Weights of a small transformer language model: width 256, a variant of Muon for these matrices.
MLP neurons of a small language model. Each row is named by its layer, matrix (gate and up: input weights) and neuron, and shows model dimensions 112-239. Each number is 128 + 32 x the weight over its row's rms, rounded and kept within 0 to 255. A neuron's up and down rows have the sign that makes its largest values positive.
Before each neuron's rows, "fires on" lists the tokens most often at its 100 highest values on Wikipedia text that the model never trained on. A number after a token or word is its count.

fires on: ": " 74, "ly " 6, "ild" 6, "al " 5
L7.gate508 [169 157 126 134 107 164  68 181 132 135 146 144  90 115 146 149 110 168 162 142 123 104 168 128 118 145 141 107  94 120  80 157 132 149 110  56 196  83 105 137 122 166 107 168 150 107  96 121  36 126  95 175 147 143 112  46 143  84 141 117 134  95  78 128  90 132 165 101 135  99 111 127 113 114 137 149 123  92 160 100 129  76 132 207 145 143  50 169 137 105 122  82  66 137 162 156 121 141  92 148 118 106 163 174 121  96 159 120  93 113 187 114  97 118 133 115 113 141 112 128 134 147 123 150  95 124 110 175]
L7.up508 [129 150 116  82 137 143 137  96  83 151 139  75 119 105 174 113  91 111 158  73 151 137 110 170 122 137 126 196  95 148  57 109 128 140  88 120 157 178  84 112  70 168  99  98 150 124  92 126 149 192 100 155 106 111 113 113 150  95 173 155 130  80  89 156 170 101 205 120  78 126 156 114  96 146 130 124  97 134 155 140 151 122 152 179  61  88 142 134 133 139 113 174 127 106 156 155 163  96 138 157 112 117 172 175  97 159 103 189 110 138 119 124  89 174 125 112 152 138 144 134 153  94 114 142 127 104 107 154]

fires on: "d" 28, "pl" 16, "op" 8, "pres" 7, "ran" 6, "or" 6
L4.gate44 [229 133 138 145 166 152  84  66 116 184 153  94 126 156 112 161 131 116 124 128  84 113 113 153 102 117 157 148 126 159 100 108 116 135 155 132 122 157 124 153 136 142 127  68 148 133 141 120 126 122 106 163  77 151  98 115 174 134  94 134 163 141 108 126 151 131 183 134 143  94 156 101 147 176 142 141 124 138 151 123 160 140 119  71  80 151 104 119 104 145 162 128 128 162 137 105 146 135 155  83 124 131 152 152 107 151 129 116 138 103 157 177 114 131 116 138 158 152 100 104 173 143 148 137 155 154 115  59]
L4.up44 [168 124  55 207 150 136 114  75 141 127 218 112 132 171  86 110  97 128 128  46  94 178 120 142 148 115 100 109 146 112 116 130 167 123 145 177  82  56 121  89 123  97 110  63 155 165 125 110 133  80 106 187 106 113 173 110 128 106 123 108 145 181 140 128 132  85 126 153 145 100 129 110 183 134 128 140 103 141  99 146 153 163 160 152 161 157  95 153 128 177 108 106 167 140  66  92 152 147 122  57 105 128 150 137  91 101 141 101 127 124 181 120 102 147  82 115 183 109  84 125 117 151 154 107  92 135 111 132]

fires on: "ed " 35, "ent " 15, "ted " 10, "an " 4, "ing " 4, "our " 4
L6.gate675 [180 189 103 161 152  95  94 110 126 135  49 167 104  92 126 149 110 141 115 161 140 117 194 110 176  99 127 115 114  73 115 154 161 140 142 112 106  96 151 177 109 133 113 150 144 133 144 156 102 100 107  75 121  64  83  37 149  57 127 124 175  88  87 203 110 135 138  73 140 149 129 156 131 144 138 130 125 163 123 108 132 127 130 140 149 143 119 167 136 168 113 131 205 100 138 177 106  92  92 189 137 243 161 118 133 193 108 106 151 145 128  88 108 127  79 137 144  93 124 137 148 178 147 135 139  79 119  69]
L6.up675 [112 212  68 184 137 107 177  94 105 104 185 123 145 142  87 126 115 110 136 174 132 107 154 194 110 105  80 106 104 128  99 129 115 113 149 124  47 102 122 133 135 106 119 146 124 162 150  72 104  99 138  97  86 126 110 113 131  82 168 132 167 125 169 143 100 154  95 115 123 119 140  86 152 109 200 104 122 163 130 124 136 134  75 123 154 106  88  62 174  51 104 154 180 149 108  88 113 139 123 162 158 182 137 154 138 108 152 118 118 115 160 169 126 173  80 161 109 174 126 155 102 128 128 119 178 128 159  91]

fires on: "of " 13, ": " 12, "le" 11, "ou" 11, "ship" 7
L5.gate249 [137  94 131 118 109  92 111  84 141 109 128 121 146  88 179 158 116 127 115  91 136 151 124 137 156 210 157 121 116  87 146 106 153  73 170 142 127 133 104 102 158 180 126 183 148 104 108 107 102 101 143 131 104 104  41 130  97 142 121 163  78 126 190 131 140 104 146 141 110 128 140 180 174 117 131 102 167 121 170  93 197 120 126 108 132 132  70 183  87 134 108 123 134 125 148 117 158 171 141 140 147  68 133 114 161 114 129 145 158 108 126 143  72 173 120  69  97 152 144 120  91 133  75  54  50 140 118 168]
L5.up249 [101  74 100  86 118 173 104  94  79 106  99  86 120 149  91 111  86 120 123 193 169  93 110 180  71 156 211 164 168 111 185 109  90 174 139 134 125  92 154 102 113 168 142  78 152 143 115 114 173 153 102 129 116  75 114 143 103 156 114  94 123 130 106 101 158 102 122 172 118 110 150 155  86 120 130 110 129 148 105 154 153 129 133 183 133 127 141 114  94 145  95  96  92 104  74  44  57  89 107 115 165 140  90 106 111 159 114 113 189  80 188 138  90 144  87  33 144 181 143 126 142 180 128 117 149 117 170 179]

fires on: "ed " 26, "ing " 20, "to " 20
L6.gate368 [104  82 152  98 165  93 156 115 129 151  97 125 104 122 129 216 178 109 163  76 120 178 175 140 123 168 107  94 134  84 181 133 143 128 145  93 106 129  78 201 104 114 105 153 104 146 108 127 112 149 122 174 120  78  75 141 122  89 118 164 143 159 151 156 168 115 101 102 198 100 109 146 145 106 138 149  61 155 189 152 182  96  90 162 115  73  94 140 116 116 112 140 133 122 102 166 166 134 128 136 143 177 164 125 131 167  94 105 160 174 156 109 158 109  98  95  76  95 106 136 133 141 188 122 154 118  82 124]
L6.up368 [143 128 113 113 150 120 177 142  87 115 130  78 134 161 135 133 161 170 134  85  96  88 163 112 142 136  99 162 150 110 156 136 128 177 109  92 115 105 129 174 158 100 120 115 121 129  85 121 104 149 106 100 127 101  86 124 178  92 114  99 156 114  97 130 109 137 105  87 175 120 159 141 163 140 158 162 143 182 159 129  98  90 162 155 111 143 131 152 124 125 143  75  98  99 157  91 167  93 145  99 113 178 164 155 153  80 230 100  75 133 168 179 141 163 165 148 138 104 164  72 180 105 118  90 112 108 161 100]

fires on: "\n\n" 73, "of " 11, ": " 9
L5.gate535 [143 157 146 157 162 162 115 130 114 131 199 138 130  80 155 118 110 141 150 186 198 108 156 100 129 171 151 106 157  98 144  83 153 149 148  93 121  80 150 122 152 163 145 123 142 157  82 144  79 128 189 154 107 111 153 146 106  77 201  97 124  95  99 104 131  69  81 161  94 161 133 141 110 119 142  79 125  92 118  81  64  93  84  93 124 133 124 111 184 128 110  79  38 131 146 177 135 106 134 126 169 130 124 127 162 132  71 131 159  99 117 126 116 165 131  93  88 151 123 151  94 181 109 152 129 138 218 153]
L5.up535 [ 92 169 127  86 106  96 156  55  85 159 141 146 161 152 154 134 151 125 133  88 171 116 118 138 124 135 173 136 188 102 133 148 203 187 104 147 110 102 110 154 137 161  98 144  86 132  96 176 138 203 118 168 113  94  93 134 205  95 184 128 113 136 129 163 150  84 135 198 111 149  68 144 146 144 114 119 161 113  94  88 172 103 142 164 131 140 193 145 144 167 128 113 157  63 131 128 157 137 136 150 130  55 105 144 128  75 128  73 147  83 114  84 117 132 135 167 113 117 113  84 164 117 133 118 156 160  93 144]

fires on: "al" 21, "e" 16, "ed" 15, "a" 11, "n" 6
L7.gate355 [135 193  93 164  83 121 139  82 153 109 131 183 168 126 146 159 151 113  85  72 109  82 181 127 112 146  92 101  74 106  73 137 125 193 160 110 138 118 164 128  59 136 181  75 153 107 104 128 200 137 129 170 102 135 165 158 176 103 160 153 113 105 130 134 113 131 117 138 165  67 149 119 138 177 116 140  92 119 173 188  69 156 152 137  97 208 107 116 128  80  91 136 118 109 132 148 132 117  48 149 127 152 130  91 128 180 158 138 177 108  89  85  87 164 128 171 142 129  71 130 104 115  94 183  95 155 163 160]
L7.up355 [179 148  96 162 104  85 149 121 182 144 173 141 136 150 110 221  76 119 115 153 143 141 143  77 139 135 126 109 110 138 117 113 105 165 140 147 137 160 186 143 128 190  98 152  84 101 100  95 105 147 170 180 120 125 191 133 158  92 128  82 150 142 118  52  85 142 115 109 154  87 118 160 146 135 140  87 109 110 133 114 217 152 130 162 117 125 151  95 151 113 204 164 122 127  96  97 132 115 132  87 143 131 144 172  76 145 112  82  77 142  78 184 113 158 165 195  80  67 120  70 156 142 165  70 137 172  74 129]

fires on: "an" 21, "er " 13, "ag" 9, "al" 7
L3.gate242 [ 92 146  99 108 168  90  75 151 108 119 182 110 117  91  94 108 118 123 131 103 144 122 130  92 106 109 114 143 156 123 111 108 117  93 118 111 130 164 128 157 132  34 204 135 179 118 123 184  56 175 139 169 158  83 149 158 196 108  39  66 151  98 126 122 112 109 132 108 180 139 113 142 156 133 131 145 153  75 123 108 130 127 162 128 144 174 146 198 148 142 128 144 143 120 177 147 143 117 173 158 129 172 149 193 163  57 145 170 124 122  96 128 162 167 153 134 154 179 102 158 123 108 112 143 112 125 157 118]
L3.up242 [130 168 104  46 175 125 155 128  98 137 143 187 117 147  82  79 100 129 114  91 137 124 125 104 126 143  76 101 132 102 158 125  73 145 161 147 115  93 158 141 132 111 129 108 117 121  85 144 120 125 109 172 100 150  67 122 125 128  92 207 194 117 163  75 148 133 140 139 169 120 152 119  68 181 104 178  86 131 145 133 162 155 152 221 160 148 146 128 136 102 169 162 129  98 148 151 162 182 194 162 156 122 125 171 164 115 149  95 113 161 142 132 111 119  72 106 178 181 111  81 164 173 139  84 167 194 156 133]

fires on: "a" 29, "a " 16, "ia" 12, "as " 11
L4.gate349 [240 164 113  74 111 111 130  91 185  99 138  92 148 154 142 121 176 151 104 132 164 131 149 110 127 106 113 120 205 159 134 167  85 133 126 118  83 177  80 150 179 132 147  84 162 115 163 115 118 152 207  95  93 144 160 112  97  62  77 150 121 123  97 183 139  41 104 146 175  87  89 122 193 169 120 147 140  90 138 109 152 139 137 156 161 142 181  91 124 177 102 141 147 118 119 143 113 115 121  86  67  89 160 101 138 111  90 129 136  77 141 134 163 134 161 149 102 112 150 133 156 136  82 158 158  89  83 141]
L4.up349 [189  71 102  41 135 178 105 137 163 130 122 114 101 105 106 145 166 117 134 110 166 110 158 101 175 185 146 125 164 108 140 145 134 138  94  92 151 177  77  82 130 140  97  79 150  96 168  94 116 111 116 104  61 118  79 152 182 133 130 137 157 137 127 111 134  81 119 122 140  91  29 119 163 141 139  91 107 197  91 152 110 153 103 173  66 134 107  75 109 138 146 138  97 143  94 160  68 149  85  91 158  64 130 150 177 168 165 118  87 150 147 119 104 124 110 183 155 117 167 121 164 138 140 146 151  92  76 166]

fires on: "), " 20, "\n\n" 17, "a " 13, ", " 12, "is " 11, "-" 5
L5.gate289 [150 111 171 175  91 130 112 161 169 142 125 119  97 121  85 162 104 112 175  96 119 128 131  95 124 122 129 101 159  97 104 150 166 188 158 161 156  98 119 111 142 133 119 119 132  68 171 150 123 103 114 110  93 135  92 103 115 142 182 163 116  97 143  96 120  99 140 138  73 115 143  86 109 126 190 133  98 136 137 105 163 121 104  90 166 126  88  92 135 151  83 131  53 163  88 167  95  34 133  91 179 122 128 108 119 102 115 154 177 110  78 195 138  89 164 126  98 118 163 182  83 169 124 128 108 200 123 144]
L5.up289 [163  98 155 112 212  60 122  55 125 126 143 138 103  95 142 132 123 168 125 157 145 107 129 118 113 153  69 133 115 148 124 100 119 153 160 171  73  93 114 156 119 153  91 117  65 105 177 114 151 132 106 126 132 139 149 170 121  63 148 114 112 187  96  81 153 107  77 125 150 175 116 153 100 107 151 169 132 174  89  93 179 115 114  87 171 146 138 107 136 119 130 132 147 182 179  72 183  99 154 142 169 129  93 127 134  85 131 105 161 132 172 147 151 117 167  75 123 125 162 121 154 156 143  81 145 159 116  94]

fires on: "as " 23, "also " 20, "for" 15, "ur" 9, "th" 5, ": " 4
L6.gate242 [ 90 137 164 146 132  99 144 153 104  98 143 118 163 104 170  95 168 121 148 111  38  97 164 119 154 173 120 117 178 153 148 124 140 123 107 148 142 145 135  95  88 126 152 118 112 171 119 124 139  78 119  87 110 166 134 150  96 116 138 131 152 152 115  90 133 108 115 179 103 105 134 128 108 139 165 124 114  73 162 187 106 162 103 170 115 148 123 185 103 157 133 136 120  56  92 193 168  88 113 127 142 154 128 139 126 147 102 141 140  97 127 156 120 147 152 145 143 121 174 115 152 148 109 133 106 209 126 157]
L6.up242 [ 40 136  61 190 132 137 158 133 143 177 112 141 134 142 130  78 151 108 132 114 146 139 161 156 169 160 161  97  92  64 204 123  96 109 137 108 131  73  84  98 112 103 114  72 143 110 119 148  86  96 108 146 125  99 120 120 113 190 160 115 135 153 136  97 141 137 134 176 159  99 114  83  61 131 176 195  95 130 140 132 121 114 108 129 101 117 149 146 157 101  70  98 124 119 175 129 210  76 116 168  79 118 143 145  69  98  92 177  94 122 143 103 119  67  69 129 172 179 138 180 165 165 117 100 139 173 110 140]

fires on: "is" 41, "Is" 24, "ig" 9, "X" 6, "In" 5
L3.gate365 [120 170 143 142 111 151 205 100 179 130 170 166 115  55 186 102 121 149 111 184 144  90 103 124 179 118  69 133 123 111  97 101 142  61 132 132  81 141 122 159  83 158 120 198 127 177 110  89 103 115 175 116 128  96 171 153  92 115 140 111  76 156 148 115 153 165 146 179 144 105 163 123 115 129  91 132  83 184 164 168 160 145 110 165 193 150 155 123 150 129 132 142 164 147 113  97 161 125 125 112 122 135 112 103 144 139 159 114 148 141 149  85  94  74 107 151 106 102 172  94 136 160 143  81 175 177 105  96]
L3.up365 [152 167  78 155 113 120  88 142 182  73 154 126 147  89 126 129 149 134 180 163 123 116 141 158 147 140 130 119 132 139 147 106 211 130 177 116 131 166  97 114 107 115 177 155  93 107 146 134 109 134  86  68 143  83 133 156 119 155 129 187 174  80 148  55 126 170 150 113 139  82 118 173  96 102  84 109 136 133 129 141 168 117 130 103 108 115 135  58  68 120  79 102  67  87 114 173 131 143 100  93 134 109 117  95  43 149 151 112 124 114 164 128 111  78 153 158 167 165  82 138 158 128  89 156 114 135 133 114]

fires on: "of " 47, "and " 15, "in " 8, "ed " 7, "to " 5, "-" 4
L6.gate432 [ 86 162 169 112 176 126 113  85 112 106 240 146 125 104 115 159  98  79 159 110 118 185 146 112  74 141 137 133 174 127 112  96 176 135 143 115 120 179 216 152 189 137 133  67 154 135 135 140  90  99 160 178 127  75 124 111 128  58 122 142  77 172  91  73 110  88 154 127  44  99 148 206  90 163 158  93 114 164  94 130 118 163  83 155 101 158 109 127 127 170 142 140 125  95  89 162 125 133 103 185 126  99 114  90 142 132 200 153 116 100 107 159  88 109 148 108 173 127 154 129  51 119 137 105 123 109 165 114]
L6.up432 [ 93 122  88 146 174 127 103  83 101 156 149 174  95  87 209 131 136 145 129 175 120 100  73 107 141 145 125 160  81 109 159 135 175 140 126 155 134 118 149 166  87 138 116 120 125 120 176  88 136 198 124 122 177 123  65 132 175 129 140 179 130 139 146  88 112 111 117 147 115 160 115 207  96 148 142  40 151 136 117 136  84  96 146 142 104 148 128 153 152 112 136 174 101 121 161 154 161 123 125 141  91 135 125 122 105 148 174 138  93 116 107 157 123 109 122 158  73 168 101 174 116 119 151 178 109 110 123 124]

fires on: "i" 81, "an" 9
L7.gate190 [151 123 129  84 150 121 121 115 130 148 138  63 139 140  89 153 166  96 111 152 156 141  88  75 139 104 155 150 148 118  95  85 113 197  99 137 149 132 119 152  65  80 100 113 179 124 117 119  68  66 179  89 175  92 131  86 136 150  51  89 142 136 179 131 146 182 155  91 143  48 122 140 131 104  97 103 101  92 120 121 142 180 141 142 110 146 110 120 141 134 110  74 124 132 113 146 162 140 138  89 172 110  95 139 179  99 172 139 114 120  85 100  99 143 183  85 116 116 133  75 132 131  64 142 154 166 106 135]
L7.up190 [104 117 110 151  82 144 154 157 126 112 167 136 208 121  90  84 168 126  69 123 140 110 157 112 119  72  94 113 156  95 145  67  86 197 110 116 154 156 115 156 146 140  91 144 134 124 120 108 169 159 179 106 161 118 117 140 138  77 139 116 136 113 129 141 111  96 108 110 153 124 141 125 132 127 111 132  90 112 177 137  63 165 184 200 103 128 178 132 119  77 114 108 138 116 123 185 150 134 110 166 134  98  95 105 159  58 167 145 128 143 108 195 139 133 104  48 120 150 196 101  78 128  84  87  90 179 192 125]

fires on: ": " 34, "as " 16, "| " 10, "é" 8, "for " 7, "ed " 6
L5.gate21 [131  99 147 107 142 135 149 129 119  56 144 153 138 117 161 127 136  97 198 114  53 153 137  91 123 145 136 163 170 156 116  92 138 237 140  80 106 130 159 129  96 100 144 114 133 139 103 161 134 119 106 170 130 132  95 102 159  93 142 102 179  60 158 151 165  72  60 108  95  88 115 116  86 192 132 156 145 105 116 157  65 106 183 166 147  46 123 128 136  91  70 109  86 102  69 134  92 122 155 211 147 173 122 110  82 102 123 173  93 139  90 135 101 179 175  95 159 160 112 134 191 107 104 140 145 135 135 150]
L5.up21 [139 117 185 100 133 108 129 112  94 113  82  78 102 123 117 149 136 144  86 113 136 124 135 132 143 121 142 104 187 112 192 158 126  89 100 116 176  67 157 133  88  86  85 128 153 123 151 180 127 114 123 149 136 162 139 145 119 197 136 128 135 158 144 111 161 149  93 124 174 109  96 209 139 166 151 127 126 133 128 154 111 120 127 151 114 152 148 155 127 102 133 154  88 192  89 150 127 106 145 120 169 124 162 142  93 138  90  94 134 147 138 126 163  84  62 112 139 130  94 188 148 170 101 205 110  65 107 146]

fires on: "tion " 16, "==" 16, "of " 15, "th " 8, " " 6
L4.gate272 [ 90 144  98  78 142 133 163 127 181 120 142 159  84  97 156 125  95 145 157 177  86 128 107 128  44 136 187 120 154 138 149 145  95 163 144 133 148  89 165 146 138 123 124  93  98 146 158 109 133 140 155 117 112 202 124 107 138 183 111 114  90 163 117 100 109 109 116 150 192 127 120 115 101 214 123  97 115 159 134 136 134 115 112  74 159 118 111 106 187 143  65 112 118 158 135 145 113 126 158 112 151 102 153 104 176 125 113 210 117 105 130 189 114  82 152 117 103  93 101 167 135 111  83 134  78 133 202  66]
L4.up272 [123 183 141 147 130 133  96 127 132 109  56 127 105 133 157 149 136 117 175 185 173 155  89 166 103 114 184 187  88 125 147 163 158 165 120  94 130  58 112 136 125 123 164  71 118 174 129 152  88 132  80 139  84 139 200 131 166  50 111 151 121 123 139 136 162 118 173 211  93  83 128 106 133 136 131  97 187 139 131 140 131 157 115 118 138 116 132 156 201 139 107 113 155  89 123  85 145 101 135 157 135 152  59  70 141  71 163 146  66 116 108 112 122  95  71 133 145 145  85  82 109  94 100 125 184  94 128 117]

fires on: "er" 37, "or" 9, "ar" 6, "between " 5, ": " 4
L7.gate680 [ 79 156 131  96 172 145  95  92 100  96  91  98 137 105 144 161 117 133 124 150 107  91 185 102 121 114 157  70 157 109 129 132 164 126 110  83  80 129 114 157 126 182 173  73 136 165 138 104 127 104 106 190 137 108 110 130  93 116 104 141 151 158 131 131 130 139 122 141  62  51 117 163 142  71 133 139 171  83 122 111 158 103 135 114 118 115 130  86 157 130 100 203 148  98 139  73  92  89 221 102 126 128 180 107 138 139 126 130 147 113 145 123 210  90  77 118 170 137 119 107 116 137 131 132 153 158  43 116]
L7.up680 [ 96 168 123  85 131 139 105 108 152 132 125 146 214  74  96 113 109 117 107 136  86 189 115 143 163 147 143  79  97  90 146 183 118 163 124 122 145 186 161 144 159 127 177 132 137  98 115  62  66  52 111 127  90 123 120 134 177 130  84 133 159 165 194 114 103 111 158 102 153 114 144 163 151 117 139 101  96 118 168 139  92 106 105 133 123 163 137 145 134  84  85 121 106 145 133 101 160 120 143 114  83  89 157 135 155  83  61 119  86 156  91 131 129 123 141 128 185 142 141 163 172 132 155 175 144 147 206 156]

fires on: "| " 33, ": " 18, "first " 11, "), " 10
L4.gate237 [108 126  85 109 135 135 143 162 112 126 177  98  95 106 139 134  77 114  62 159 166 113 119 118 153 181  67 130 129 158 127 245 132 139 196 134 125 121 131  98 155 203 168 104 139 126 147 132 145  83 109 101 128 100 132 125  89 138 156 196 128   7  97 124 149 112 115  98 123 127  89  78 185 169 145 114 109 155 118 140  67 146 131 139  99 141 151 136 121 190 130 129 149 142 115 156 113 147  97 101 100  94 105 110 152  94 153 163 144 155 144 148 179 133 102 102 134 126 122 189 143 226  69 174 110 122 101 185]
L4.up237 [158 175 118 106 133 132 168 121 140 124 193 145 124 126 118 131 113  90 114  86 133 110 110 127 110 107 119 130  98  87 126 128 153 146 134 167 177 182 116 119 140 148 203 151  89  91 158 128 144 104 171 105 174 165 139 138 218  94 136 114 116  77 117  75  64 145  75 107 154 131 179 151  83 147 161 147 134 168 149  85 143 130 145 157 116  92 168  97 143  97 124 161 120  93  82 107  51  59 102 116 138  83 164  69  85  84 137  63 170  86 143 136 146 106 122 146 112  83 153 159 149 165 120 107 153 114 109 145]

fires on: "ar" 43, "an" 20, "ro" 9, "ac" 5, "op" 5, "ave " 4
L7.gate458 [147 167 125 104 140 151 150 130 137 120 119  58 113 115  89 122 118 127 114 126 220 111  55  98 150 126  94 126 102 105  90 107 135 163 172 147 117 207 142 137 149 147 119 161 114 137 166  77  89  83 162  98 135  54 129 137 153 122  67 145  74 156 136 149  97 114 120 112 111 133 105 164 134 138 106 144 133 110 107  99 119 193 174  87 106 155  95  98 163 137 142 130 134 203 112 117 143 121 131 149 124 151 114 179 101 112 179 163 132 138 108  80  86 188 134 181 142 120  95 149 121 203 139 155 142 140 165 104]
L7.up458 [188 159 133 129 126 161  98 108 134 127 133  79 131 147  57 168 122 118 118 124  93 155  97 201 167  90 108 148 129 108 112 188 122 138 138 122 124 140 153 119 106 134  62 169 159  95  96 193 125 143 189 185 143  77 143 110 143 140 121 100  82 133 118 128 214 107  81  77 131  76  73 141 142  63 109  92 131 101 102 140 115 131 131 150 102 175  70  99 127 108 111 157 156 112 155 134 185 167 118 129 105 166 193 121 121  84 181  89 131 118 112  54 149 197  99 122 125 137 172  96 141 143 117 165 136 123 147  66]

fires on: "oun" 16, "ship" 13, "ul" 9, "ran" 7, "riv" 6, "ay " 6
L5.gate195 [ 91 163 125  78 106 160 133 125 137 148  99 111 103 164  87 161 138 147 150 130 122 167 155 153 123  95 114 176 148  86 164 107 142 156 114 123  66 129 110 124 113 102  83 135  79 125 119 149 159 134 165 162 148 122 173  90 151 146 187 137 179 127 138 179 144 138  99 109 110 134 139 143  77 154 109 169 160 117 127 150  67 112  44 133  92 140 190  62 170 208 116 156  94  92 116 141 109 111  90 125 169  87 106  97 157 153 122 146 119 136  55 152 106 180 104 138 178 154 113  47 154 163 141  70 115 124 194 154]
L5.up195 [135  93  67 108 160 135  80 121 218 160 117 109  98 125 170  98 158 124 188 100 139  88  75 150 130 141  99 140 109 126 162 108 138 151 111 137 162 147 101  76 152 139 149  61  77 141 121 160 153 143  99 132 118 116 135  89 127 134 134 109  86  71 145 136 141 147 178 102  79 143 151 171 154 115  95  87  61 101 120 129 146 148 150  77 114 147  88 109  65  86  96  72 153 116  80 182 128 142 154  84  85  95 146 126 152 111  76  96 124 149 149 109  27 158  16 160 129 157 133 122 129 122 113 135 146 106 137 140]

fires on: "t" 20, "p" 9, "r" 8, "i" 7, "b" 6
L5.gate213 [174 103 105  79 158 124 162 108 185  74 170 115 173 109 112 107 115  93 139 159 144  76 132 173 125 141 117 117 148 132 100 145 118 122 142 142 121  63 185  93  66 114 109 193  94  78 181 134 126 142  87 133 127  78 107  49 109 140  60 165 118  94 106 132 154 115 164 141 200  43 142  83 186 105 130 149 151 150 133 118 158 182 121 116 125 168  83 122 122 133 186 120 162 137 128 103 142 127 129 163 122  99 108 128 130 177  98  95  87  98 156  86  72 149 108 154 136 163 165  40 101 116  94 106 163 100 116 134]
L5.up213 [105 117 115 185 140 209 136  99 111 128  98 124  91 153 120  60  96 142 133  86 112 126 172  67 181 112  79 103 125 190 144 123 178  98 141 142 144 125  98 187 152 101 138 147 139  88 136 107 151 149 121  65 142 153 144 141 124  85 121  71 156  76 147  84 105 155 150 100 129 125  93 118 162 151 102  50 163  76 187 153  82  41 124 139 145 110 189 146 160 107 140 126 159 152  97  83 121 169 141 162 159 137  82 153 127 173 119 164 150 140 118 164 118 151 105  85 107 123 107 108  97  55 122  63 143 156 169 160]

fires on: ": " 18, "\n\n" 14, "in " 10, "li" 9, "s" 9, "of " 6
L5.gate217 [115 125  97 119 113 108  63 113  66 118 153  91  96  91 142 123 140 110  67 124 111 145 176 144 115 173 138 175 192 122 122 127 124 202 231 140  91 102 160 121 149 161 106 113 119 106 173 127 150 124 154 131 109 105 107  87 116 136 128 126 171  65 134 181 183 158 139 105 142 129 126  90 104 137 115  72 134 120  89 126 152 117 102 115 172 131 121 163  85  58  96 141  89  75 125  89 215 110 118  84 123 127 117 140 105  94 151  87 117 119 154 140 130 117 110 101 135 136 153 113 105  91  46 116 121 172 124 153]
L5.up217 [123 161  95 138 172 103 173 161 154  92 146  75  75  68 138 163  90 104 124  89 164  88 141 143 183 166 145 138 229 155 111  95  95 107 186 130 202 118  99  56 133 129 105 114 184 113  92 205 144  91 126 107 165 126 156 135  88 112 107 165 142  83 159 136 136 172 196 150 153 137  76 120 116 139 142  58  81 144 126 153 133 117 192 132 128  85 133 127  65 169  95  95 129 103  85  96 134 125 123 173 139 132  90 191 142 111 138 122 178  98 152 141  64 121 158  88 137  73 128 101 101 135  85 150 102 168 199 107]

fires on: "and " 13, "of " 11, "t" 9, "ot" 8, "e " 8, ": " 6
L6.gate68 [107 163 119 122 142 114 158  42  82  88 139 165  81 149 176 189 104 177 150 124 121 114 151 134  93 151 119 144 155 107 142 115 158 141 102 109  83 157 139 172 114 145  93 110 131 106 160 122  98 200 142 110 139  87 118 178  93  36  68 147 117 146 134 114  91  89 152 118 101 133 133 157  52 117 148 140  88 169 122 117 107 131 135 142  92 145 112  90 167 152 164 120 186 165  92 105 144 130 115 159 143  93 102 115 154 154 147 138 108 182 139 134 107 130 185  97 148 128  85 187  82 128 101 159 105 161 170 175]
L6.up68 [161 119 115 157  81 117 121 111  95  90 152 100 107 149 186 201  92 135 153 154  40 169 107 127  93 109 108 132  81  82  99 149 139 120  81 117 147 195 143 138 173  85 144 131 175  85 140 107 189  75 110 142 136 143 137  87 143 147 134 118 142  83  91 120 149 129 117 124 138 160 114 175 196 178 120 203 141 166  63 131 108 150 153 146 111 110 138 165 126 144 165 161 144 165 129 101  83 132  98 142 154 105 216 161 142 146 108  31  86  94 108 165  62 113 137 123 148 139 132  89  64 128 124 136 104 134 117 156]

fires on: ". " 24, "id" 15, "d" 12, "h" 10, "pl" 6
L4.gate68 [162 109  92 201 115  71  65 140 104 120 118  78 163 126 138 145 172 163 175 193 136 119 123 124 124 200 157 131 104 137 139 157 184 131 171 150 159 147 100  68 149 116 154 113 124 191 106 163  62 144 128 128 130 107  97 162 148  80 110 142 149  80 130 138 132 128 113 151 133 146 149  24 131 133 165 126 165 148 130 124  87 128 160 125 117 103 129 151  59 136 142 169 126 146 124 146 144  88 125 110 148  87 123 122 170  26 166 145 160 173 118 101 117 114 154 160 163 107  94 136 130 103 115 151 183 125 144  84]
L4.up68 [109 154 118 167 166 166 119 158 101 129 109  88 134 149  83  98  91 124 118 100 111 160 112 128 154 128  60 139 101  79 100 164 125 126 178 157 144 133 158 111 124 133 141 117  86 114 164 128 101 106  98 181 116 154 134 152 148 109 135 140 148 118 152 105 153 111 114 136 182 105 113 163 142 135  64 101 157 114 145 122 131  79  67 145 114  80  96 145 117 186 144 143 127 124 123 128 115 117 158 110  57 130 152 117 105 129 117 143  84 156 155 147 144 167 126 125 157 102 102 170 137 167 102 140 130 104 129 117]

fires on: "u" 71, "i" 16, "li" 6, "qu" 4
L6.gate687 [135  83 136 118 118 153 164 164 127 122 205 133 115 142 124 146 130 147 135 142 223 136  95 150 110 138 149 179 160 155 109 104  93 112 130 144 160 179 146 146  98  93 234 142 171 150 147 109  78 145 194 161 123 151 184 207  95  66 150 145 166 199 173 166  81 136 155 154 103 111 186 148 138 136 111 105  93  88 133 128 158 128 114  75  89 144  63 156  85 168 136 124 155 115 124 137 163 118  82 183 130 196 165 124 133  98 174 118 143 133 114 107 123 176 135 130 132 144 193 143 176 150 167  95 122 155 146 101]
L6.up687 [113 111 129 142  78 139 107 123 173 165 185 129 127  93 113 140 154  96  86 182  78 130 147 178  81  68 105 104 144 137 116 110 105 156 107 161 149 148  98 105 108  36  93 140 133 102 190 110 133 101 200 139 161 149 133 143 139 122 126 131 127 121 117 187 109 106 138 135 142 110 159  85  99 170 103  87 114  83 147 116 103 164 201 128 142 102 164 166 124 154  94 148 148 142 107  85 170 190 144 127 177 206 118 144  82  85  67 186 129 152 148  99 141 130 118 131 149 116 149  82  86 140 119  88  94 142 172 147]